config = dict(
    head_dim=64,
    intermediate_size=576,
    positions='rope',
    beta1=0.9,
    max_seq_len=128,
)
MLP neurons of a small language model. Each row is named by its layer, matrix (down: output weights) and neuron, and shows model dimensions 96-191. Each number is 128 + 24 x the weight over its row's rms, rounded and kept within 0 to 255. Numbers have three digits each. A neuron's up and down rows have the sign that makes its largest values positive.
After each neuron's rows is what it responds to, as a language model described it from the Wikipedia text at the highest values.

L6.down439:126100090117151161145096086122161151152102148127122127170095112110138143123093104140114126154099097133123112146133151148123106104157182159134157123107123107169173112086117119137097131108149138142146123122117134108126107081160106101116134113117124129103105148095143122158102119116125082161
Description: Table-cell and field openers

L8.down213:104123116088121138110132155106185113065133129114166152175078130141124084110145062125135123112120122102146101149120132132105136097080116146107111134185110123061118171131151089094132138138134149146146132087095070154119118157156138093144158131118149104111158137114134126130156139137135135151
Description: Ends of category labels

L9.down309:125062138144137136181133125117125119111192105145107157155177110085090161159108135141121170119138108120111111107165132128145121124135139127092118130093170101089160094154128147140124171140114181163118158129151131128133075145162125105140146120116114112135146119119122158107119112092130141142
Description: Plural noun endings

L9.down386:056094176115131121138168114133102141116131093156154104124064144140131093125156069166143150086172174129123139139158129102126117165146147134113139096121156139140159152127131106114122135105092120125160099153123122122094125109135126174115111127147124156126161127101079136094158155125109138149
Description: Auxiliaries and tiebreak parentheses

L9.down463:154099089123149115116099117099091144128156121092195120097141154117119114109113067120111142180098128140130100117139144149106124147106097110106118121119122150119118088109151130146142115111091111134090118103173120164143113134150167119165129168110135106146156097113150081160129177139127168119
Description: Predictable word completions

L6.down304:127121075110125121113136126167115116122148109107135121147133154149137128114129113142139158114138154142157145092105118133120156113122115105087118055136109114093109163136154117153145159154116064135145147158090136115135152165189161143157122118111146134101153154141171123139104120132087157123
Description: Word-final subword pieces

L6.down312:136165142122094137119140150090158144099125096164101126181124137101161098121169142111169091102113152164103079085155099136155157144112121148120104119144107145160115140125127156107144127164139145135078093159120138154135181144185114133145077139148126104130130099122128143096137104137112160122
Description: Name completion before modifier

L9.down345:105130121093169107081155111147139091147169103136136101162130113117134141113124160127122118121138118104123140123150142134080146112140128127127133110144144145127143112146150131089159119115143145133136124124110127131113097122097106143146089139134113129147126166117092126138123133121135154091
Description: Mid-clause connective words

L9.down171:110185098135072109151111101130134162100177159122140132133127129102123112128128130152140107182070125112074094115137070152134131105106148126097160079124113147121096115175132124110152120114131120154132167159146118117150141132148104131096098149146098088092132134174114134138147113120121100138
Description: Compound hyphens, infobox colons

L6.down497:066135119139154142113147128141104143125134134117117150148151148096143125132107147128127136100133114091090087159126139179153108124108127149125112135117150139156126155132147135120108098125150101094149193121124106109090138122130159130103134115125147144111105124078120107145101085118160113140
Description: Sentence-start referring pronouns

L9.down374:149081135143135120144151155111078103111117127155114103119100109142141131086133134095096121146144143124135152111122090117157098158110108146132122104099139144120110165147147098146129137139188120089101121134151117165158095118113114122109172154131151157107157103097129159072103137148116126120
Description: Infobox/table entry starts

L9.down210:109112122117131144148151097183150088142114115154132058116098086144142115127140172101111175165138136128148131121132166135153134136105103131119102103147101134142133145105136113141085115172131113122095140118102107144135147115133103166141131135146131167132156114108146127114114120135138122165
Description: Split words and years

L6.down90:167143156156167152145149113144114110152164159158097125142077125095093108100156124082123133135114111125157151131153127154126144126106151135122138121087143132129128123123158097132119140124123113121137132159136108173159107093134149128111154155089133123125136132141116122116088096154135113094
Description: Word-completing suffix pieces

L6.down385:119137143147114128128154131137148094166154171112129164135147133102132101103095123079153162172145115143114129092177124159119092132146119118109128110105137123171148104115130126165136154116120129125121152133137170125163130118108182153112159075157121106124114112107119139136129135140184129142
Description: Word-completing suffix pieces

L8.down247:174127141095141126130116149161128172101123113086126149122064103075128149156092144130134109131121107157134095149102156075109130134188137173134115173142119150100104141113140130150101144098109131174140141117125121103135090144110133091128114115138059132122095142142098144132134132158119167136
Description: Line break after structured fields

L6.down185:124130087131120093119159122149145105096112112129111137144122150153099146129165137152107134126132134160099129097116129053153107111150130122124133164124154131111123129136091118134145109165155140149139127115111127131170118092118116166125153122189105143141122141137165180141129165125116169129
Description: Mid-word subword fragments

L8.down314:168164099093110163182123097125126141110125135136166122129127139120165114139166132109178160149126058105121146147133129107135121126073145132168152124129182092127098120137106119118135134129068114161200129116148126091128121169107087103143111145137114176119120141101133115125118135145150136128
Description: Mid-word fragments, Romance names

L9.down241:136132124128114144126138123141162175147133092123185137153089141136112122117089156138144125126115146141150109126109124117129154105151173176150099119109114094095174136110110116119078104136145119126122124106153110115062112142148099109118167121145109159148113140136120142160124115165111121121
Description: Word and number completions

L9.down122:139124112149147150189104152137121144157145082122122096119123126119095126088105078111124136151131134126154107167153141113138113108158130106165110146095114184126173125150119100155133125133160135135099106145141124086120119136139136143118072128112098117140085111113135151128148135131111141124
Description: Mid-word fragment continuation

L8.down52:114085121137147150133112147116096143140136129146119158151143127127133151112115143133129131131112135142122102110161093164101148156092101100153129162151104118104113138132128125167110138091201123149150163118133110152102117110132093131164107152180102140176088133127127100111154144154141141129
Description: Mid-word continuation fragments

L8.down143:112115105157131117095095143127118147118122134113180117117122099125127131101141158113115134162107094113153183138124131127138117173071086099119126133126137154132155120083132104159108082184161147122128139153134156188146095130119095097119128121145118185150092166170112105114111194134128120139
Description: Plural noun endings

L6.down212:115100120125084121089129111151114074124115107090132121141136095147104112100117113144096129114132094093098116106093151129142114133171172118112155138107125168132106122174106141141071144107152144116092116144147168111116106126140111140127122143140124079166112133131145128145157140090118147128
Description: Mid-token word continuation

L8.down515:146157105097165118149154120108131109127143113120158096136125155104133164127136150119146172122122132148197133146114152115128114116115101174113149152118121148141079127107098135132120122127114107090162127141127147118140121120140107139118054132139121038137127168144142116142168140123156087108
Description: Place-name word endings

L8.down410:115138125093138109093164141118130123135126132100163156093145148135119056140153143143099127091110128112115156089124155156126162153156106154111133109109160089112109173129128071114131139150134118147084129164107114126140135094150142089108164095121158134140136123103144099109091101135126126115
Description: Word-completing suffix fragments

L8.down273:149092154129075154145107125101167070124118093073170110093139180137079087129141111166140171138134125121124142101145126153156141128135133134164121118114153092156109128147094085105132153086151145126164134129110102081124136133108096124123112113118126112148133117145079121145091142128164163097
Description: Segment-closing punctuation

L9.down3:135108108123131127128101134158153152100115166143089160145160106129164113102119119168161123188134104109123072089120134133093108140145146148162131146117113115173139120103179203119113132114113117134110167109144113145125103132134118137114113094125118093113142116133194129183123126116089155096
Description: Word-initial St, infobox units

L6.down199:141136141134164130107137132081098111133121150122146122110145118142157149187099092108134178119155106142102138133144115081160141190164126114139135114130095135131125142163156114092138056096115124171146100103103146191115121152139087126111127122129149166146137125140144107157149143139127136090
Description: Second subword piece

L8.down344:127134127117125146129108113174101149156155068123122118137145124087099110174107108160135147128092108118101160124111146174131118130187088092091104113125116109135142123102127145131096155150128109108148091189171116146199151121105142126127180159179088151123077090074144129131130153126168111156
Description: Pre-verb adverbs and subjects

L9.down408:178126150119103091144111122133117127142106127131083132145131128131094146145152099148122165116149155101131084100130147108128103150109105153128072133131162123090125147156095134115147126141147141126105139089165113091139099141105147107135111157072109133136139125125133097128146123082140058116
Description: Compass and modifier word-pieces

L6.down162:160128128098132118093117107131140140135115142144077121138098108078083117102131130145130154181117133134129094141138120131150139154171148131126165121120146175113163164104129152120133117163137152140094103120159126171131133073149182115085111121126132098109157116138097122149071135140102097102
Description: Word completions, esp. week

L6.down424:084157141057152112162137136117106105132087142128107126116069117124136138150090139155126139140123146150140079119107113179107130117116166140120137159084141162119134087079134119128121137155176115125120122117130136101160116122130118110122159140097137150137124129111146090137106114166091128134
Description: Second word-piece after a consonant

L6.down126:136128160106120132085113144161125171082099149170147148199152120139133114092152135109143124116119163124164139124096155114122118091121126090122138125135126117160095121148149127121102087120099131122117123108133149117172152125136134142118167138116145113099167121104083133110089146150127135129
Description: Word fragments; passive auxiliaries